MLP neurons of a small language model. Each row is named by its layer, matrix (up: input weights) and neuron, and shows model dimensions 0-127. Each number is 500 + 40 x the weight over its row's rms, rounded and kept within 0 to 999. Numbers have three digits each.
A block is one neuron, or neurons of one layer that tend to fire together. Before each block is what it responds to, as a language model described it from the Wikipedia text at the highest values.

Description: Coordinating and joining verbs
L9.up510:469503495547534542471582463513435529506524467505432446504486423449466491472477482512547498474528477429437484452469498477455439455434524526526423498495470478456520543558514435591448440503532564541509480521541494468512471545498497582516453440522476468497563461484584495453578597460472456517498528445459500502554521505578569528547517466395575473545478479462531494390482526513547522525547
L9.up1316:458465456526546506470439501478394524431512469459532463542498546494578523511486537538518598499471514487459459518518452528505414477468505474453483542510492519483452607549474573504539419545495563460477462522504556505521518498484476520496506553542492454484496492533513564489545514529422493516470469442461558487550441522579506492537544517517575478535481499458509475451466524457513489514519

Description: Compound-word hyphens
L6.up155:518509614556540496535472470439477539548493495513436528487466525524603505486538471469568535452428500515479467427503496472551528486536518522456474566546516512489463498530561505540467535470454534551477520518481524493489460503528447484488460431532534438534455472492513494459579565445452491514497453536448515448491478510505510505552542481532548495531521590522544479416547423491471530568458
L6.up532:533473512565599466520526441496499521565524438465486506482463479484553450572488518521466571458502513460480485552504456449509462515422502502459483567504537473571512478492526497499479547556456516570512425463520426491462450497463483456480489354491499481544493530466620566489616513510610514502492456527439517459479497489491537477506445484487545485515497475480528515464575555511496512476571
L6.up603:480464516487527504511550472495472540510527472535446557543409524503520495556498421531466540447530496446418513515533468530503547534504491519475471531519551527499424500497567497540490566482452584525538477495502530536511505463472496500501531438536480460584499507481539531512494465450504484494468513443448602483529530490513549485500571485505525525516493487552566520459436499440497444482516
L6.up1230:540455479523528522486498502431634460539491494471462523450481509533484484474591454481439519556585507466530454522506507511454490532510417542434416461553488414454506549512510540505499534478549575497490493454449538455415523439514443467521466469476525518539416478507529556457553477485418498422485441492487524439512540548589570576523519527536526531558448552518460527474462497382510557458518

Description: Inside-abbreviation continuation
L6.up153:502430521486486478526509514509466465544518512465475534465497495496532480455584448491495513499518488542542519504475467521535450461482505437496412433553469476575498525534521487539486497496483559533528512433409439528545523430510461508462512519517492481443513472563459479482560469460458537532544462491422500467501500487492445513499502483454514482520503524602447461476514520493502530489554
L6.up639:468465454452494501456534499461518482471560470442545509408561465485527495464511502491492536507467506445484527495482564496481522526465567511472491486532521447476515603504446520565503483389525497526462509526508472464516509559424444516490526569494441434504503416587534497494454516594478506495514491479506468504491496451537464513487553520474466473485525414526414521524518525461462489554549
L6.up809:471519477489533481527547506454516454559460447551505503495545480473569505480501503436430469518517422444487525567523474512473540471459465574522516502554567545501477565455497528538520445495419520506469536590497464532492534457455541557508530484503485444452472397507494584479464503553462537494542424566545466569489526474513492462461555482467520480516478481559540475466474509467518387474532
L6.up1236:472443469497470542514555499511617517482507401483520516528502495506477533473433465473482466468513529450549487577535524526551557420487472549451402495483483498557490565513561538583518495418472552500470464511461404480519456405540489536446513563460543453464473462499459528490477519526542487511510475510522475537533479462480506483510507504495547532479527445538518482519525548534473470427544

Description: Coordinating and, of connectors
L4.up86:447461499540519428440540458525500421484474546488482534520496504434525429515522563471433485545558507483430437537515526429466488485519566518436526503486511470493586541522451538538469413462489507515477486489480481492416516506450531511495494458569521532522455466491569523500525528489508525522495550460543506512529507495521480487529517444480493437459480532497559526504539594472530483494500
L4.up405:529469487471533466491557443503475444499508483507553504581521516453478538468517465502463491491468518489543482463544498466474496520484519471445427546548477515500517508466532556536554509533463505518511494568520492521523481468444460457529516482522504475458495419534540467536467538522523454582533446479456536536525486420518538489592468465559518543566515529453513542503539484492507543515547
L4.up464:516497456524512598458554481472567507508561523525489523452419521521510466472526492455453530470540511438528419472464462473485535487566484441534465563514519454475484520514480602524438488551490560480506455560483528532489420472487463504534515534486526506573466443552535495486485491544476436412466476493494540540544546544448566460455544507505525458517504486588542412461541530428538578537501
L4.up1181:470491490374558460557540531534538460503562502488495542477445498597489516472534535557456525538502425515435494482537484462484392476485453507456503484528441479381513523557516442514515435510480582482514491507445513502508555532432506494543504429558512544491433449530529515491556521473498488435506482483501487542479525470592434417499494512445498475456486505477517471478479489479520521440554
L4.up1201:502444511530516582558560414499531533481494521505513533471512500490494517440499523465484541479491533471491521507537412492480509474565410513429451537545553434384538506547485499521497467534539477521469507505523506517488484413474464496478464502555472505551486561465489568536458493503471541455505437470522412492543478515440497413472542545486554497548448546552495448451487535470504524465503
L4.up1282:377451476479523438508454496489450458552511489484540540553488474483462487498450478456457455516575436544450473490551473479475439562433457501542478475503526517531472525499535509457475526543454548480478499499607571535524465528499535531510524557566503527523460517467506520503512524478510577518422492503525529532569495525519478466489523532496475544530470481486456506483491487416556496517500
L4.up1359:421407445461526445557514483524515441525501476527466509504500522536544487491475537485393511552514511519437445458485506467486501530455466517436466473507532477473464534488520469526523429579452475438487490525513459559504480534509473521530479482592560553503455430483487524573495493482535557535490478419475500581517587485531471430468544457501516468490440413459496495500540514448552549570508
L4.up1373:509491478454533565463558429438504490479522469500486521548476481492466489470602433446524571512506477428527464512485519455513436485429552520474495550471515513458466510508525480504491419516519477502458588483550525505515495506521530570419529559485582534491446546468564528449515481469409531500497454434537485512564612466537507523497576537485543478496504435490482491488528504402585556582503

Description: Name initials and fragments
L4.up306:534497533451507524468500535542503502545399444424526448501543501558528456494528501508488490490475497499483475492429466456476564485430518504501446456524491502585485518440518464486556445478449565497478511513489464475494521445437475516533565457513493463435500439571421518481508520496511453487465491465447587443517571495549518486506490530459442503512543588478507427448481547517487561529560
L4.up352:509488507493510504526545490489460484536449424470484557448522516469521502461505398448478499464510512567441504509498486503510424466516484527517449505496506490567510505466463550524472480448525604428480544496477518485479454407396501542487469500489576482521485488482498459443532543484478481398478521485556522525547505418536450487506506507433546484509501459484502454500519543451525505439577
L4.up664:513502464479522487440559473535502479466498497481435520511489498437546527498438543391529516459539433452431467517459498531439470456543557558503523476521456492553415508443557555530426526510552533534484495521458555571498459479428531519480472539485569512482539534482566555528545495576495495562524506430534443528468477520456544576551507468444556448475422548497449518465483555519498434538628
L4.up669:492477500543533498517563490532496491566419507479494566418458474533469517452481479450535466491507492522453473603531510483487438433442436484450456505526514493485521492488558524468485485529464554532527531538449483489528517488497465519459502456509507521497500457549546547520565595482471487469417499448514462506534501514504442530427510453528527540479501489553476473408449523547497479420539
L4.up941:507510562474534534509520483450501504535518382492510473499483442494555525480471426462487472487529544526553425458542472461459488455510524560479541513490367465523516542484492446431460478541577495548506527521537483436471529469423509535507444507460531451481443513528488521458522560556491499520464498469487503507552454497464454467537435439506495518442528495489455466404509515568560429523526
L4.up1121:511411512421498472557566492525487500578480436408503473449526496482593448464519460481518475522458452535544496526475432504458477491540491522544430564540433387527571458474557500584416532506528505457544586488527444511580524520487444532548530559486508412530477448547461495479504544553485560505512497478544502486525480480505503554564515488418526458504567497522451509432463490437528543534523
L4.up1414:556466467517562503537538528495546455532531482456513494540431536540515490521517487440491503502563529465510473501586423510528487482513560471506511574521505511548436553508466492505476470528415498487588461444472503478515517465489496484463499484509583473537529417541514514474476491542453464543471499513521504517503529475469454480524485515458520488484451481499560399521510518427496432486557
L4.up1456:454471476427530518612454483475526499486433517487579519522488468520602490439436496560545462504522567508495486498514434479531526473548513592563540532523437523492528489564573499533507442498507551502409488457489494552448560518447555600446549461439531485433410487473452545547448514535459507440452473510513432533557572507508482545478542525486543538475524522448574482479533427408587530502482

Description: Post-subject adverbs
L4.up198:516480548540567413570534459518478546513418474515531530484412499450472490471533531465448535542435569554461474588484498489525459361496463487459432484477468577523518503495467476563475502484516526569501537479527482595502467512469521504439475499492519541490507476481486570513535470464563493427454456464459516483519559426499537496491469539513447484466535410514631502491441620562564363458535
L4.up362:393509485478525430567526469479473457473502517503483550522484435489492578543480497458485517509459533492416515505490503429485451468461459469489488527439400529469508514490500443491459516540558501502505502499459586582460546418453481487495522499439565529533472516481464473507472498546494495484472512431463478558552502438454487503476514473544489446628545468466519418484542471521443550499597
L4.up406:494450485481521538549482508501507511417469428532519490418513473453526487448496570478497448514563497529491436551491523460570467460482484477482545514517508576525542591529452478543503430471480501473509531512446488488506449566496453541489466484517555465485554382498425554483484528436423524489501478452511503556512450465442454487455549462457503523472555490511466432557513541520526421563501
L4.up552:470377515498594472666486500556518526511555483508472525479518433422426529471553542443493496504488488564444470513497504487435454411511587476490504517511498567471575522516481516458520476524484515509563492534487435541409509480516525496475540516460520558523528482528494615500437533518505493516503474484478497558525512508492474546434487464479554527481533482525529482507534571557535466475540
L4.up690:489455517450514447517470494509446434480498481530500513470421468507487510460478521423465554501506538428492429497508481501562453504509528486435463514494555511499499534487463456530499447553498453521606483502488546506449504453431496552516477510532477488543473431484459528466446510476531563475440473506494530452389533454493503430411523567500540441598518537522478481544563478504518470528541
L4.up732:546478463466553503565499497504539489464448443567488496418480507376519468487442522472532505363529389472492459504507519454538453436505512471483516464470495545480472524502495457491476440488495504516504446557469461461458528432540540499486540465497444544482485460529413544513514513456537442555511475525510514504595493411500469504524497408494538476452506567502448472509459451473504424486524
L4.up949:456446504470493528489480484521575547507467523546503518478428408434401464505531410417396527490501546541449509517521474453477476528501551467457547501466415513474506448488485554486533453546521567526457500509459477457425511460465545512587482525525448509515477526521545564470502561499451530523498458510518528551498458530422503530509510500489540452499517537484475429485519521476483518530514
L4.up1417:483496536482549553482555473542544500439462395531468566461471463483500467499526510534455494461538488476522473511520539465451508549486477530473587450467479444466488554527521560579524425550521514547450437520504541528472522501510478546539534459468505481524491434434454454535488515509485443412425525521532466555542571486516533530517494456495573476468504535590528504525509527491528424530515

Description: Function-word-like word pieces
L4.up95:526455451537533547436582494558574453552501428509470533574528492481520432529515519440498581494422509438488540536570495496479497543542478563550462495492466505472466482548485480459493541499541479497477573472524508432562488528455435530454504551479482446506491502511563532521527543482514541553614455457578544505480475487486531536552491544446513445525500545527485525427493507395556483493493
L4.up125:565528473487544510419548451487550468585531471432449478581455480494471436457412471442517502504481511567504545507463483507489508455539560488540487509414482504534532495521544545467522507553505466581446566547496499503515472518468459548526402546506462499506449596517548542494493514561494487512452479418540576494549504534464533402437519479440512541528507475610476543470568524528568492496517
L4.up200:483500423459517444570560479444574477485493441490507599466502468521471488513448409449524497503586459515509531513502445471476511497482477477524407470520509468513515496503498548463475484498473584557471571492470567534503507424519524537487482504482503459509493521497481516491512518495507488504452477464494461543579517472515492514507562506510511523488464482548457438463478460506511530500598
L4.up507:517486492495549539496462456511548536543461407543491499463500519461512503481562458524482541468528484522476510510552502510510493532529485489470473518498511414534524489481476492482508452499535495527417453525497593511512504501474479545583486455529427526476524473565588512553464590569509529472460476555464477501484528544521535482544509561471480484499548510510558487496503477468490428510516
L4.up607:532500482486510530539514401509522511542496523446453471519491459508572519489522424514517523523459513397512532536466511500476499488470542520506543507515504535504521514540564516497485559516530558536430489471491560552569404481441460529541479511524533451574507500470592530515509592536499483450586483505520589421540548462475511502460585554539615520505510513523563530443520504488510493495532
L4.up612:445515460449460541496528467610572521562485458487517491475483486480529531472456421451543523467503489495501542481557478414471494481470509560460460510532476499523531471516566471525521535481467537574540462490502555530510448518485539460461440448546503486530461541464488475502515504563483488518456493450468593453535466540461455540598504543525483513464508474522490524460511487475545525528586
L4.up934:489456483484532511513518451511532587578451492507441464461419498536476470530457456441557514546572535493509497584511455491503511463546515568550442479531453438491553432579500506452501467511457503508446532487465512547480512499463504512493437501453446502512458538547464488421490585494522486520522539505524531457469468529516506490546502523515537528439509523586473541447516491475499475486534
L4.up1194:533472476516504565514508475540496499580517457422508527483448535493503485452469502467509509549552489550555477511533500501458458500556473603528434472520498480507509538557561444502500471510501567561459492490480562560492513497515467482483444525484469474485492494484505511481525555592528514545557483440472561498510516534499536544568548454438523557461491478525525502463514539493534531511541

Description: Word-initial pieces and prepositions
L9.up1037:506504479458502591557490458441472491518498507498494515502469498547499437567566552561489533531573477522479493494477449381573553440504477504495487476561481431462536499510544485513494410482524461553477448550470466449433475501539515489512487496540517567473454513513473533489501509455523444435425517465467473429536504521510459528526498532483547511447582447508596426511461538507504493547507
L9.up1520:564385499454557439566515430500477578535478500433546499517426481496507514532555525512419554535552608470443435481500494409526474510551459454470422510512501417564506555520455474507516423581509510468505528450481542513529528515475515431530476466490496499485481520510515528510532504477567516468483465462411517469500499477544429534514508503481491422479526529556506511478493474447554496560577

Description: Possessive apostrophe
L6.up58:474477540422604472542503487491439535513420520502491517506473518458479515456505526503541521477545477548532534451455453508571521501445543524482487582557379495486455498435453503486482380442481587522548496406492499428520499464448500565484531477426495497511397440536453476530545483508426488489527481555537505470481520435488556414555536466474506531417602463501528464529572504454531446555509
L6.up316:530469558498598503514553513406452492473509515539536560405485414453493502488531487505526550428509483444505519413511498464481529482450564466457534490493466517550487511468478560561561436431480508499517553483496467461462508547490549533498590464512481495575418524494578534491510531506451552529494480476475553559437530494461497506600535465529486519517523525482536543561544439506488435484511
L6.up508:452498515531548496502550495508536459451479471519517478507473485457432582478522539463500598486547513507543471473510497497451476430532520563453480530576398508515430575505471504490536439484511504474521540467511522480527503510494511513510498475481561505507483524479488541467407510498452479524536508545522535494518546404464541535507522444454514546461530540512569462505572503538536461537496
L6.up911:477490547471536487506507503506453519506487482472449577443501516505482490418482529471542547495500501523432448478464514542569483536488548472487451461483451564552475532512523458505483417492497533471518480583585562487512453431461501497601556453509546503495475469423471522558504487488532534564520447467477556515542552397490486461528535558512533510485509536518534494460477497527449461566526

Description: Coordinating conjunction and/or
L6.up318:474476503458524537460490454492510467524479483550482517475467507463502522449535544521530516493509523489499490569466472505532443438418523489544424491533535472427419529478494461573518424557565506496464444466482508512410515519484496517494442510588607520504436520444539528457551501502472485472492566517498437452500478522552566520453507562548562434469476521489485492436521453424469515490469
L6.up319:394537516483517566580544518519515530590527484467461512462523500518560512518522528478427416460578525511515520519594511531503512513528468466483451547516555525444530531525504513515500475526471509442459521414497481473516441469521457562443467459507515492533538457521512442527478535478478551531513487459524506529510458522475505473523481439448505514408525437480525411424513513500516515478538
L6.up938:474515485445521565569511431447470463480462499544509499477478522535604541441547482531431521467512564491449462508533511495475470591448533459504428513541549527470535535466466410549534429453553516540478550491498493460525512490469462492534492466503520541474502497462477514393410537544483489569499519473508468524530504516533526489477546463486538449509459473529496486486505485414518461539533
L6.up1161:497440519493482579526466484504459429588499474504542483533441527473565543511542487501490510482549493528499504473490527461473511523516459547502443454454509473545439449476505500532564507425523471495504532477549456547563502473492488571479475548500508482452499457394430532444468559531580522571461484484476540541441601494502419453513570549536488492502478502453499529453482513508512490505505

Description: Pre-verb subject slot
L9.up1414:454490472520457518487535480527443525554568457494533585495442446523493506492422492391554599474579449486545505510520517434501486516500474543536487530467486501520477549458529500464466505538452523485539540546455507426614464418484614583550525550553531534517438535518487502542512529445538526518400511447511550560488517506434511509445507530472560514519545456474537544511516526496561453488543
L9.up1434:451454486543482514525568412525498520498544530491556506458481521494521518470439512451576546479492435552608393480526472423465495480468428466486459510481472540534512526492522510466480531522506494524542510579519439481548483459532495462485460553517490547481468455503504565466527518436528531424466458425455467561521522474483491457468477466529477520514465487495527477513564474460498475523579